From a checkpoint of a small transformer trained on Wikipedia: MLP 192 SwiGLU.
MLP neurons of a small language model. Each row is named by its layer, matrix (gate and up: input weights) and neuron, and shows model dimensions 32-95. Each number is 128 + 24 x the weight over its row's rms, rounded and kept within 0 to 255. A neuron's up and down rows have the sign that makes its largest values positive.
After each neuron's rows, "fires on" lists the tokens most often at its 100 highest values on Wikipedia text that the model never trained on.

L3.gate186 [103 175 125 168 120 149 111 146 194 137 134 157 126 139 120 144 155 113 109 163 145 167 114 143 143 120 115 149 116 135 150 144 157  88 116 150 129  78 121 173 109 151 116 187  93 107 104 100 143 112 105 150 154 129 128 143 125 150 136 147 103 123 115 130]
L3.up186 [125 137 104 151 124 129 128 128 128  74 151  86 155  88 138 148 153 158 158 140 109 123 128 151  86 153 137 149 138 109 155 109 130 150 147 188  86 108 111 141 104 121 100 155 125 101  84 105 135  96 133 108 132 134 108 144 128 104 123 110 142 140 137  93]
fires on: "/", "-", "y", "le", "–", " f"

L9.gate75 [119 168 145  96 132  99 105 173 131 104  96 105 126 157 148 128 104 149 121 106 115 120 124  72 129 107 111 106 140 143 120 110 148 119 182 131  93 116  95  83 162 125 108 131 124 117 172 147 117 106 163 129 178 124 125 121 105 142 123 137 139 101 141 137]
L9.up75 [131 120 124 141 112 114 161 121 159 119 154 125 146  93 136 117 110 129 136 118 125 136 128 132 116 102  76 149 128  94 132  98 114 193 147 157  66 152 111 102 120 129 141 140 124 142 154 116 141 131 116 152 169  87 128  97  95 113 155 150 154 137 122  64]
fires on: "r", "in", " pr", "e", "pr", "re"

L8.gate135 [122 132 146  75 105 180 126 181 119 160 146 129 123 109  96 117 103 150 124 126 136 144 129 103 135 106 143 150 155 121  83 145 131  83 144 144  82 130 150 145 163 126 126 149 142 152 109 133  80 145 122 114  93 153 127 171 159 135 116 165 113 119 145 131]
L8.up135 [126 116  91 100  92 176 130 142 131 137 146 159 134 158 158 128 121  96 100 112 116 124 103 127 137 149 118 207 104 111 152 130 163 146 146 153  93 102 112 148 135 156 156  70 157 156 164  89  98 116 126 134 112 132 130 150  92  92 121 180  78  93 137 118]
fires on: "w", "ild", "im", "t", "r", "em"

L5.gate144 [ 99  98  87 110 150 131  99 150 192 115 121  96 125 139 142 174 102 135 123 131 124 106 126 121  85 155 157 151 140 132 158 103 158 150  83 110 158  85 127 130 119 151 135 134 162 173 122 162 123 123 132  78 101 123 115 158 118 157 152 120 133 186 134 106]
L5.up144 [129 100  80 106 108  95 141 191 111 170 120  99 140 111 140 131 122 138  70 138  95 107 141  88 115 176 120 139  97 133 125 108 121 162 142 116 137 102 100 157 111 106 139 144 100 134 186 218 134 124  96 125 135 123 128 115 139  89 125 128 111 117 138 149]
fires on: "\n", "id"

L3.gate79 [134 123 115 121 195 159 172 135 120 107 136 107 116 124 118 138  73 106  68 142 144 110 113 106 119 117 167 125 134 118 140 165 140 128 167 156 121 132 124 134 163 164 155 146 114 108 157 157 156 137 125  92 126 133 100 110 116 129  83 110 147  90 127 128]
L3.up79 [122 106 151 154 199 136 175 143 159 139 153 107  71  88 107 132  96 140  92 119 123 161 131  93 116  95 135 107 135  76 110 161 152 157 111 148 144 156 112 129 101 161 146 158 140 106 153 159 110 138 155  83 128 121 140  95 139 157 146 124 135 168 113 136]
fires on: "ab", " comp"

L3.gate8 [143 114  91 132 101 108 119 170 147 143 136 119 123 126 111 132 116 142 124 135  94 103 163 166 108 118 116 126 138 157 141 142 146 139 105  98 130  83  94 145 126 134 137  91 113 186 112 129  70 101 101 104 133 101 117 116 143  73 136 128 130 151 130 107]
L3.up8 [131 112 105 155 111 120 118 153 129 161 147 150 157 106 138 150 121 133 138  95 132 142 157 164 125 134 138 122 153 135 131 122 129 150  93 123 156  87 132 138 106 168 109 115  96 144 112  92  98 111 128  95 101 111 147 117 117 119  91 145 147 125 140  72]
fires on: "ov", "ore", "ade"

L7.gate11 [128 173 100 113 114 143 151 155 145 135 110 116 126  95 113  82 111 141  97 137  79 114 134 141 138 110 101 124 136 104 149  95 145 157 115 105 112 156  80 159  97 157 160 160 168 106 134 138  84 111 163 132 146  92 111 143 118 116 134 169 113 141 127 152]
L7.up11 [141 123 125 143 159 108 133 117 115 136 164 143 114 120 131 143 126 129  71 178 146 111  99 121 123 128  92 131 120 128 150 154 109 133 116 155 128 143 117 143  74 161 144 136 105 146 136 124 138 130 132 115 102 148 122 132 114 180 177 162 141 150 135 127]
fires on: "iv", " Ind", " Part", "un", "F", "erv"

L4.gate108 [135 134 118 111 183  54 183 111 145 134 123 175 108 158 132 112 157 170 116 140 110 149 116 137 111 117 131 108 156 142 123 144 119 160 129 186  97 127 122 158 107  95 143 139 112 123 133 158 113 157 122 102 123 135 139 144  94 113 123 104 126 138 119 134]
L4.up108 [ 99  98 119 111 108  78 116 116  92  97 121 193  92 132 165 151 138 162 112  89 131 119 161 141 148 160 134 133 150 125 134 116 176 116 114 109 125 118 117 158 142 106  88 119 126 111 129 132 136 180  95 126 117 109  84 122 103  64 134 165 196 164 141 145]
fires on: "ur", " act"

L10.gate139 [129  98 126  79 158 117 129 119 138 120 159 109 125 117 169 117 146 118 128 139 137 148 112 117 136 158 113 101 144 119 130 134 120 124 126 112 157 154  66 101 127 168 143 146 112 116  97 157 171 160 134 140 152  96 138 120 135 138 131 134 130  98 101 128]
L10.up139 [169 139 125 121 127 139 155  83  99 130 116 141 136 134  96 121 101 160 100 106 149 145 146 164 131 100 121  56 166 164 179 160 107 115  85 100 124  99 124 100  94 133  91 121 182 144 106 121 126 157 118 143 108 145 139  89 123 118 112 164 136 133 136 125]
fires on: "ec", "ic", "uc", "er", " rec", " |"

L4.gate38 [178 152 121 147 111 109 104 104  96 125 113  90 139 107 134  69 102 104 142 109 137 154  77 139 107 112 173 114 118 122 130 128 131 139 137 133 132 125 117 140 112 146 143 129 135 134  99 150 156 140 146 125 132 154  58 100 137 163 146 117 123 105 114 111]
L4.up38 [129 102 139 118 124 134 121 133 148 157 121 118 151 100  76 121 103 142 160 101 153 130 110 141 126 117 102 134 162 151 178 136  97 130  98 114 113  99 105 187  89  90 116 120 130 160 118 149 107 106 107 144 148 171 100 143  82 142 170 115 120 143 125 136]
fires on: "ish", "ro", "ch", "ry", "sh", "T"

L10.gate27 [110 186 133  94 156 136 131 141 102 104 134 132 108 167 149 112  84 166 188 140 136 150 151 118  92 155 153 115 117 136  96 119 137 149 121 133 113 111  84 100 171 146 119 142 135  60 131 148  58 160 134 134 116 135  94 140 108  97 116 188 111 137 101 111]
L10.up27 [141 101 126 111 120 134 131 112 127 127 132 144 145 177 159 112  97 120 155 118 119 124 120 141 113 139 105  93 101 140 131 148 165 156 104 111 116 105 136 110 121 147 144 106 129  76 126 165  73 118 146 119 146 153 124 141 122 144 146  90 135 141  95 128]
fires on: "g", " reg", "a", "eg"

L5.gate32 [133 150 128  87  91 132 123 116 102 131 121 112 102 151 137 143 108  92 133 182 120 169 124 121 117 113  91 147 124 122 180 154 132 139 120 125 154 120 151 112 108 130 134 123 118 118 115 132 101  91 148  90 136 102 177 117 191 164 110 154 137 181 106 134]
L5.up32 [ 71 145 149 154 108 133  89 159  80 131  97 158 136 132 145 125 132 115 155 164 134 102 149 103 133  87 137 118 143 117 127 100 161 136  86 135 150  38 103 141 122 117 136 143  95 140 122 143 114  88 142 113 114  91  91 111 138  90 133 159 171 153 135  95]
fires on: "uc", "ov", "or", "ific", "om", "ec"

L7.gate111 [116 133 119 113 115 107 129 113 151  90 106 147  83 147 136 162 108 155 135 127  99 134 127 132 105 192 109 144 105 106 128 134 121 160  77 159 135 102 163  69 114 139 100 141 165 106 135 142  77 178 137 117  68  95  96 119 104 131 152 147 127  79 128 149]
L7.up111 [ 99 123 120 135 132 123 110 107 135 101 101 125 155 142 135 184  55 112 166 126 131 125 148 155 159 115 126 111 107 136 123 120 153 149 154 103  99 110 130 133 167 135 104 163 145 153 160 150 131 162 134 136  99 128  98  94 118 163 173  93 114 131 151 122]
fires on: "ort", "g", " ag", " reg", " sec", "th"

L8.gate176 [140 114 140 122 170 139 141 123 140 169 173 152 116 120 110 162 109 133 172 154 154 115 137 108 132  65 150 156 119 124 124 110 158 102 144 116 125 116 127 124 108 142 138 130 135 135 142  93 121 106  96  97 132 117 168 123 120 137 157 138 114 106  62  97]
L8.up176 [118 109  79 136 139 163  94 116 145 142 113 122 153 155 109 115 121  95 146  78 150 112 128 110  93  69 129 139 104 120 161 159 136 110  70 106 151 153 144 163 134 127 121 140 100 115 109 152 147  96 123 124 110 150 112  98 125 136 172 114  94 145 125 137]
fires on: ",", " and", "st", "b", "ro"

L5.gate167 [148 159 128  95 129 106 122 154 125 176 127 132 145 102 130 125 178 140 173 131 113 123 139 147 145 186 120 108 125 140  97 135  92 107 146 125 151  81  94 171 125 137 104  96  74 115 127 110 119 128 145 196 123 116  91 108  96 143  95 156 130  92 137 144]
L5.up167 [121 107 130 103 143 123 111 139 118 163 102 123 127 129 117 105 137 155 113 136 150 110 117  82 148 143 147 149 114 111 155  95 114  94 127 149 135 146  95 104 124 143 172 115 124 176  91 143 145 126 110 131 106 119  89 118 161  98 130 144 143 124  99 110]
fires on: "er", "ouse", "raph", "op"

L7.gate150 [157  96 174 151 149  93 121 153 115 148 117 166  96 131 102 109  99 131 134 160 100 132 130 150 181 158 106 130 126 106 104 151 152 125 121 138 102 137 107 159 101  97 149 115 153 162 112 119 172 122 138 130 122 101 138 135 122 103 119 145 136 121 101 127]
L7.up150 [ 96 131 100 139 135 101 173 114 115 149 109 154 141 100 123 141 149 178 119 147 129 136 161 162 177 150 152 127 135 148 130 105 152 139 150 142 169 100 107 132 148 100  79 144 119 110 117 119 136 154 161 163 149 163 123 134 102  70 104 107 115 132 126 124]
fires on: "ct", "im", "it", "um", "ur", "om"

L5.gate171 [110 128  70 123 121 114 124 133 123 173 156 136 128 117 102 170 130 121 162 122 131 160 142 103 125 104 162  86 130 138 108 176 113 134 125 183 110 140 135 108 117 128 138 135 126  95 155 164 163 146 150 164 118 178 149 146 148 120 134  97 120 148 153 108]
L5.up171 [133 144 166 100 110 130 136 168 122 142 105  94 104 115 129 106  76 133 106  98 161 132 190 152  87 118  97 142 115 135 165  99 109 137 164 166  92 123 134  74 136 159 123 157 137 163 121 157 135  96 152 112 147  73 144 118  91 107 120 144 112 120 131  91]
fires on: "e", "er", "ed", "it", "z"

L4.gate184 [132 149 112 171 147 119 105 121 129 139 118 135  97 216 123 128 171 122 116  75 106 139 138 142 110 146 109 152 149 122  89 148 123  94 100 125 165 100 131 132  94 161 172 172 110 111 158 154 138 149 141 121 107 122 122 175 137 139 138 139 111 149 146 143]
L4.up184 [132 147 134 143 123 129 120 103 176 133 154 118 172 136 118 107 128 143 142 123 134 107 123 102 166 149 153 124  84  73  84 112 123 122 116 145 113 149 149 132 138 135 100  94  98 120 159 118 124 147 131 113 147 103 129 123 174 114 114 168 112 142 119 146]
fires on: " ad", " reg", " spec", " Ad"

L5.gate132 [131 139 147 151  86 130 133 112 142 155 124 157 124 162 150 157 132 133 129 161  96 131 120 128 108 116  93 127 165 145 146 139 132 141  90  97 113 142 178 139  87 147 135 183 120  95  74 158 130 130 163  67 124 165 162 102  84 136  97 129 112 121 165  94]
L5.up132 [132 159 159  96 134 113 151 111 120 160 173 124  92 103 147 127 105 130 156 141 148 168 106 138 105 126 145 131  95  95 140 132 160 132 102 143 147 120 160 159 115 110 141 188 120  82 114 122 133 143 133 108 143 109 145  95 104  86 127 143 121 145 102 156]
fires on: "on", "ay", "ent", "ed", "t"

L10.gate122 [142 142 147 198 126 122  77 151 132 126 125 166 104 117 144 145 106 125 152 144 142 126  83 102 135 100 126 147 174 149 107  98 122 150 126 129  85 122 155 156 115 120 153 146  89 107 114  98 139 156 140 154 126 102 107 117 128 112 129 143 100 140 106 111]
L10.up122 [139 175 103 129 122 154 105 119 112 115 118  94 172  93 111 148 115 125 134 127 113 134 149  93 127 122  77 117 155 143 126 123 174 129 131 111 149 105 141 124 182 121 144 146 133  84  75  84 110 114  95 118 125  90 139 126 124  94 164 148 131 131 116 146]
fires on: "-", "–", "vel", "/"

L8.gate93 [154 146 152 100 129 144 111 158 128 112 116 117 146 130 172 149  79 134 126 134 145 152 124 100 117 133 124 161 149 126 137 123 130 115 132 109 127 105 152 153  87  85 113 129 101 149 103 114 141  84  84 136 155 104 179 137 129 103 141 117 103 176 160 133]
L8.up93 [144 142 133 128 135 128 132 121 131  84 161 126 152 110 110 100 111 133 165  91 145 169 157 138 117 163 136 141 127 145 149 101 117 141 154 157  77 141 162 113 129 121 128 130 106 111 103 101 138 108 119 120 134 121 132 144 117 121 112 122 120 165 124  89]
fires on: "y", "ent", "r", "in", "ir"

L9.gate70 [132 131 139 139 126 121 120 116 108 147 131 117 113  86 150 141 114 163 134 141 147 123 120  83 104 164 126 112 120 103 126  85 106 100 164  96 158 143 107 128 119  95 115 132 116 129 116 146 148 148 112 113 139 147 132 111 107  96 101 111 141 166 133 153]
L9.up70 [ 97 150 129 117 132 156 144 121 173 157 119 118 113 176 141 170 148 126 132 107 116 150 145 130 173 135  99  92  79 123 148 127 103 124  98 103 176 123 110 138  89 115 131 122  95 164 120 135  96 150  95 134 112 138 167 125 119 110 168 148 124 133 139 103]
fires on: "est", "ast", "ort", "ar"

L8.gate115 [116 104 149 108 137 131 171 122 111 119 135 167 109 119 100 126  99 139 130 150 134 121 132  94 123 201 115 143 107  80  92 128 105 129  79 187 122 147  91 188 106 120 109 151 118 119 128 168 116 125 120 158 118 156 172 128 115 124 137 106 156 139 113  79]
L8.up115 [ 87 115 109 149 140  91 141 166 130 112 123 175 144 109 149  79 155 104 160 143 131 117 128 102 117 161 128 117 112 118 129  54 126 154 174 130 116 126 150 164  89 134 132 118 130 102 113 124  98 125 148  84 134  98 153 118 120  93 170 130 157 141 144 163]
fires on: "ut", " U", "un", "ur"

L5.gate142 [ 94 135 174 126  94  87  96 131 128 119 171 111 130 140 111  89 102 103 118 130 180 182 138 170 153 101 143 149 106  99 103 106  80 149 143 124 114 155 137 127 114 145 140 138 131 148 126 120 113 155 129 158 140  98  90 137 121  87 144  99 114 144 143 118]
L5.up142 [ 88 154 139 143 104 141 107  73 141 145 122 104 136  66 136  75 157 110 102 111 136 160 127 123 121 123 147  91 103 125 148 135 139 131 112 132 114 103 111 138 125 131  99 155 179 128  78 138 140 104 105 124 114 148  98 117 113  83 149 128 148 124  86 128]
fires on: "==", "ay", " 2", "ig", "t"

L9.gate171 [130 140 155 104 101 148 128 138 137 114 140  92 113 130 157 107 170 154 167 181 140 133 116 135 159 127 113 130  98 112 121 158 129 123 170 122 142 120 132 144 103 134 102 113 148 123 155 161 109 133  88 108 135 145 116 119 111  68 148 195 118 141 127 130]
L9.up171 [154 115 115  96 106 146  94  92 167 158 159 130 145 124 125 113 126  81 124 148 133 166 121 126 165 128 113 142 106 142 144 113 145 144 141 137 132 121 133 132  80 127 111 124 186 147  90 100 115 133 146 149 142 120 136 101  80  70 172 120 114  77 122 130]
fires on: " f", "m", "t"

L10.gate181 [120 105 105 157 146 115 103 124 101 119 144  93  78 129  90 135 127  84 128 138 135 103 184 133  63 143 158 113 115 138 125 109 143 146 109 160  87 158  52  95 168 120 150 128 112 133 180 129 147 112 128 160 124 124 131 153 156  95 109  92 148 124 131 108]
L10.up181 [129 144 104 108 184  90 124 151 109 139 122 179 133 105 140 114 109 143 112 107 113 131 175  90  65 143 127 102 127 110 124 128 135 151 128 105 106 153 124 103 146 165  80 106 141  78 111 163 105 137  89 109 136 125 121 142 130 112 137 143 148 115 147 140]
fires on: "e", "cess", "it", "ie", "if", "ort"

L4.gate85 [ 93 134 122 114 101  87 141 164 113 128 145 125 131 170 126 113 126  66  93 134  87 121 114 103 115  73 119 139 138 137 117 125 127 113 145 132 107 129 107 155 104 166 161 148 128 142 135 131 127 130 147  90 170  55 172  99 158 107 141 135 104 123  98 141]
L4.up85 [ 99 138 107 128 132 110 128 123 132 143 141 158 143 128 165 105 140 117 142 157 175 117 120 148 170 101 145 121 112 137 124 157 100 123 106 142 117 132 138 131 157 175 143 136 115 145 120 104 115 105  98  96 128 105 179 175 141 155 115 122  83 103 134 142]
fires on: "iv"

L8.gate40 [104 184 113 128 137  94 158 147 118 114 153 130 119 165 122 134 145 166 146 130 100 139 168 164 142 107 124  94 154  66 128 125 131 123  97 125 127 146  82 134 115  80 174  70 131 113 175 156 145 124 141 135 137  97 132 124 140 125 125 122 171 145 127 116]
L8.up40 [125 142 105 142 159 132 128  95 125 133 129 102 118 123 143 121  97 126 154 124 123 170 121  68 129  88 106 129 139  97 134 103 157 138 160 146 136 128 127 162 128 121 116 112 129 119  72 118 129  83 153 131 109 158 113 149 153 129 120 139 150 123 102 146]
fires on: "k", "l", "s", "er", "p", "it"

L5.gate98 [126 124 117 117 143 104 107 114 126 137 138 141 153 151 147 204 169 104  94 158 103 127 124 168 105 147 135  92 138 142 157 135 108 129 120  99 140 128 108 134 116 147 127 152 137 132 108 152 101 129 104 157  89 126 126 139 121  57 152 176 130 117  96 135]
L5.up98 [144 117 120 111 127 160  92 140 155 101  89 114 136 130 149 144 128 133  98 173 114 133 130 148 106 139 123 156  98  98 130 145 118 154 143 117 122 153 146 103 164 125 121 154 120 137  85 149 123 116 143 128  93  84 152 140 103 109 168 168 152 163 105 166]
fires on: " r", " is", "le", " an", " has", "ual"

L8.gate26 [154 172  85 145 126 111 113 129 137 136 110 165  79 120 150 105 145 133  94 125 123 131  93 135  95 117 141 137 154 212 103 125  95 127  88 102 125 138 164 112 153 135 143 119 111 109 108 124 148  95 122 164 120 139 113  88  99 109 115 153 163  96 149  93]
L8.up26 [135 132 131  93  87 145 114 115 178 134 127 121 148 133 116  97 122 128 100  76 120 138 135 137 140 110 130 108 135  98 171 126 131 102 107  80 154 111  79 114 159 126 111 120 134 136 110  99  86 134 119 180 163 125 121 114 174 119 159 139 148 132 160 120]
fires on: "-", "ar", "le", "use", "/"

L8.gate147 [121 148 130 123 120 163 143 103 104 132 160  99  94 127 134 131 165  98 108  81 153 168  99 125 161 154 115 136 148 118 161 142 117 115 134 124 106 114 154 107 167 135 110 132 144  94 124 142 138 184 140 130 109 130 129 122 113  95 173 130  83  85  96  97]
L8.up147 [ 94 143 116 120 154 106 145  94 137 127 156 127 115 141  99 163 130 143 120 144 112 145  95  95 151 161  91 159  94 107 154 130 109 141 147 116 145 116 103 116 142 140 135 152 165 105 125 105 143 152 172  96 126 123 161  80 112  86 138 117 145 138 125 162]
fires on: " |", "t", "ro"

L8.gate165 [121 131 151 121 150  98  96  97 100 113 127 143 122 138 143 102 129 166 110 109 121 124 111  41 131 122  85 151 143 171 110 165 142 163 113  83 136 114 118 129 134 107 124 133 139 119 115 145  88 116 147 117 109 146 110 135 116 153 171 120 109 115 115 139]
L8.up165 [125 177 134 123  83 145 128  74 122 119 121 139 119 111 178  71 123 100 134 141 118 101  96 159 130 143 132 157 116 159 141 120 134 134  90 128 159 101 120 149 119 127 120 134 116 104 150 134 158 199 142 123 118 128 124 129 130 148 116 108 128 118 103 125]
fires on: " T", "ent", "t", "T"

L7.gate101 [163 160  89 128 130 169 127 138 175 157 110 141  86 182 117 111 121 113 131  82  92 121 132 111 147 139 176 146 121 132 129 139 114 195 148 108 137 107 131 181 166 155 123 125 111 108 153 105 107 170 143 134 123 125 121 128 118 114  97 137 131 158 127 125]
L7.up101 [168 164 132 119 136 148 163 140 154 144 164 146 143 129 120 122 136 106 119  89  83 181 122 126 150 151 143 166 146 135 120 136 166 123 133 151 121 125 111 155 154 139 136 133 104 130 111 134 157 147  89 123 176 132 168 120  91 156 112 147 124 112 100 143]
fires on: " ad", " Pr", " Ad", "r"

L4.gate182 [138 184 108 136  75 115 121 144  85 156  95 120 104  89  88 104 152 110 132 125 107 104 145 127 121 111 103 132  94 141 131 164 137 117 156 116 117  98 142 161 148 122 141 131 128 167 144 137 135 110 139 112 115 187 171 164  96 174 130 150 143 145 123 133]
L4.up182 [116 120 104 153 117 126  93 116 128 138 126 173 120 140 107  80 151 102 100 150 137  95 116 154 126 131 127 116 126 134 166 188 130 119 177 120 124  87 149 154 116  78 118 149 166 171 150 165 137 118 111 127 165 174 128  97 104 144 154 168 126  99  73 170]
fires on: "2", "6", "4", "7", "5"

L4.gate57 [128 167 105  86 111  74 113 108 157 126 120 113 111 148 142 146 158  98  85 170 112 146 135 113 128 188  84 107 165  95  90 151 128 124 137  88 129 108 154 138 116 158 101 114 158 128 106 103 179 139 100 104 108 140 150 143 101 122 147 111 137 152 119 119]
L4.up57 [173 117 151 119  78  77 121 123 137 125 102 117 125 124 193 148 148  91 143 146  94 135 155 120 176 135 115 143 112 112 130 117 120 157  96 103 124 174 134 152 163 111 106 131 144 118 165 147 151 137 100  93  81 116 138 112 137 130 164 146 123 129  85 172]
fires on: "c", " fl", "qu", "id", "he", "o"

L5.gate38 [120 144 134 153 164 134 125 150 109 113  88 137 126 161 108 116 124 100 138 106 126 128 148 126  83 133  97 138 153  94 161 120 150 151 119 156 125 110  71 153 146 141 136 120 129  98 106 172 144 124 100 107 128 139 122 120 108 155 162 164 128 138 142 112]
L5.up38 [122 181 140 167 178  79 100 128 132 110 102 108 126 158 152 141  90 129 166 109 138 178 132 144 143 131 117  89  54  82 134 103 105 115 136 162 149 135 116 159 170 132 139  92 129 162  66 138 115 108 117 153 101 145 121 119 144 135  97 133 137 146  96  73]
fires on: "ber", " spec", "le", "t", " med"

L7.gate142 [161 152 159 120 130 114 116 134 128 117 135 137 124 136 171 164 147 108  75 144 107 126 170 194 158 138 130 123 148 118 179 120 110 160  91  99 113 145 146 143 119 123 162 105 117 106 144 148 108 151 136 140 135 153  73 123 136  87 125 140 156 147 112 160]
L7.up142 [124 126 121 144 119 155 149 154 112 125 132 162 125 121 130 121  77 115 128 153 120 147 130 145 177 103 111 147 134 110 119 133  99 131 113 130 161 128 121  84  94 120 149 106 113 129 125 147 117 143 142 145  54 161 120 127 125 106 162 105  90 116 109 124]
fires on: "en", "v", "ig", "it", "al"

L4.gate64 [104 148 109 138 165 122  84 112 145 157 148 151 103 114 112 137 119 109 138 107 139  73 113 118 141  83 138 186 127 133 136 139 172 112 169 107 141 105 127 139 140 176 108 114 124 159  75  96 129 123 148 108 162 104 154 149 133 161 181 110 105 126  80 118]
L4.up64 [141  99 108 121 100 136 114 126 124 139 176 124 151 153 134 171 154 159 125 156 151 128 128 144 125 174 128  98 122 126 154 137 163  90 117 108  98 165 142 138 129  82 146 118 157 122  96 155 135 142 150 129 141 162 139 101 101 140 142 139 117 143 150 151]
fires on: " 18", " 198", "7", " 197", "-", "5"

L8.gate53 [164 158  87 113  98 112 138 124 102 150 106 115 152 134 109 101 121 131  99 120 154 134 115 127 121 147 174  84 130 108 119 108 143 152  97 141 125 103 165 147 137  85 143 110 154 117 150 163 145  97 139 154 153 115 133 101 160 142 133 167 120 170 124 120]
L8.up53 [151 154 153 137 124 161 106 165  89 140 109 113 102 116  78 129 116 135 120 127 119 115 162 100 137 121 145 131 116 115 124 116 110 122  84  85 137 165 140 158 100 190 132 158  92 105 106 199 148 147 108 119 157 132 171 111 148 139 113 175 142 110  95 106]
fires on: " of", " had", "fore", "ge", "ory", " med"

L7.gate183 [106 133 148 127 132 122 123 106 109 164 116 132  95 155 193  83 162 110 139 119 137 143  99 141 113 167 137 133 155 153 115  90 120  82 141  97 116  98 162 148  94 166 144 129 154 151 133 151 151 146 115 159 101 103 132 119 151  76 147 138 119 100 145 134]
L7.up183 [119 131 162  72 161 116  93 130 144  96 129  88 147 158 142 153 114 145 105  91  90 126 174 142 114 104 146 177  95 126  98 152 117 129 191 147 131 118 137 158 130 139 121 110 162 136 156 160  99 206 125 136 125 124 122 101 131 147 159 144  94 106 148 155]
fires on: " \"", "ort", "\"", "ig", "g", "a"

L10.gate129 [137 101 165  97 139 131 101  90 163 131 154 130 149 142 144  97 125 114  92 157 116  92 132 153 110 121 157 122 146 136 170 140 141 160 160 116 113 179 134  73 121  91 150 155 128 112 137 144 129 166 127 105 131 131 137 124 138 137 122 118 134  94 130 153]
L10.up129 [130 151 152 160 101 125 146 143 153 160 142 179 118 153 147 189 134 155  95 197 113 123 124 173 117 102 153 138 109 135 153 128  75  72 130 137 147 153 100 132 149 148 131  99  72 141 134 123 117 131 148 154 123  99 149 111 164 111 110 165  98 130 133 144]
fires on: "al", "ar", "end", "ens", "d", "v"

L4.gate1 [115 143 129 126 167 161 165  86 168 130 160 150 180 144  79 119 127 135 121 127 103 134  92 112 140 128 128 184 135 130 158 120 145 120  78 129  87 137  88 122 152 126  96 124 138 164 135 129 147 124 157 135 152 127 117 155 106 103 108 115 135 136  96 126]
L4.up1 [161 135 167 118  89 165 156 142 172 125 145 140 118 145 103  93 139 122 135 135 123 128 112 108 110 116  93 117 149 125 127 148 146 116 133 138  98 114  63 134 137 145 139  88 118 144 159 112 136 118 143  65 110 136  81 114  75 133  91 134 109 144 140 120]
fires on: " /", "t", "l", "iam", "ock", "em"

L9.gate155 [103 113 144  96 106 148 127 157  99 146 118 147 102 123 114 110 156 127 121 112 137 122 119 144 174 135 122  88 112 154 143 129 107 141  99 138 163 146  93 152 115 119 111 124 159  70 124 126 118 144 111 164 139 113 153 167 135  78 124 110 166  97 162 110]
L9.up155 [158 106 121 160 125  79 105 156 115 130 124 172 106 140 136 135 158 136 116  97 116  97 102 139 128 129 144 135 156 124 175 120 104  92  92  95 131 145 102 118 109 157 148 156 166 117 119 119 126 101  97 120 127 152 113 111 152 123 108 150 164 107 174 118]
fires on: "ar", "ur", "ol", "er", "te", "uc"

L4.gate110 [131 117  87 100 111 128 128 154 144  90 134 135 137 116 184 133 103 135 117 119 134 151 131 150 119 150 125 112 142 109 118 140 106 174 126 101 169 127 125 110 129 162 166 126 148 127 126 144 119 148 159 109 126 130  74 121 150  87 103 170 127 121 124  93]
L4.up110 [124 121 158 118 107 115 134 156 154  88 129  85 109 149 103 126 116 172 131  84 109 173 157 155 130 124 126 146 148 145 124 132 118 165  97 113  87 141 117 135 156 102  96 116 196 148 125 118 171  97 116 137 131 171 122 108 115 148 150 126 126  85 109 115]
fires on: " g"

L4.gate97 [102  75 107 115 133 105 172 121 151 142  99 106  95 141 126 125 121 120 160 164 125 131 114 150 122 154 116 132 109 113 156 127  92 111  98  84 141 146 127 153 108 128 140 131 112 118 184 105  90  97 137 135 111 111 118 133 194 118 110 123 177 120 127 143]
L4.up97 [143 107 138 123 129 114 128 120 145 100 134 103 113 108 132 134 164 148 113 189 141 166 169 130 150 140  67  73  73 110 110 115 151 113 114 128  94 137 150 146 126 114 101 139 136 154 107 139 114 157 135 108 101 161 115 143 143 158 123 131 177 122  87 148]
fires on: " s", "s"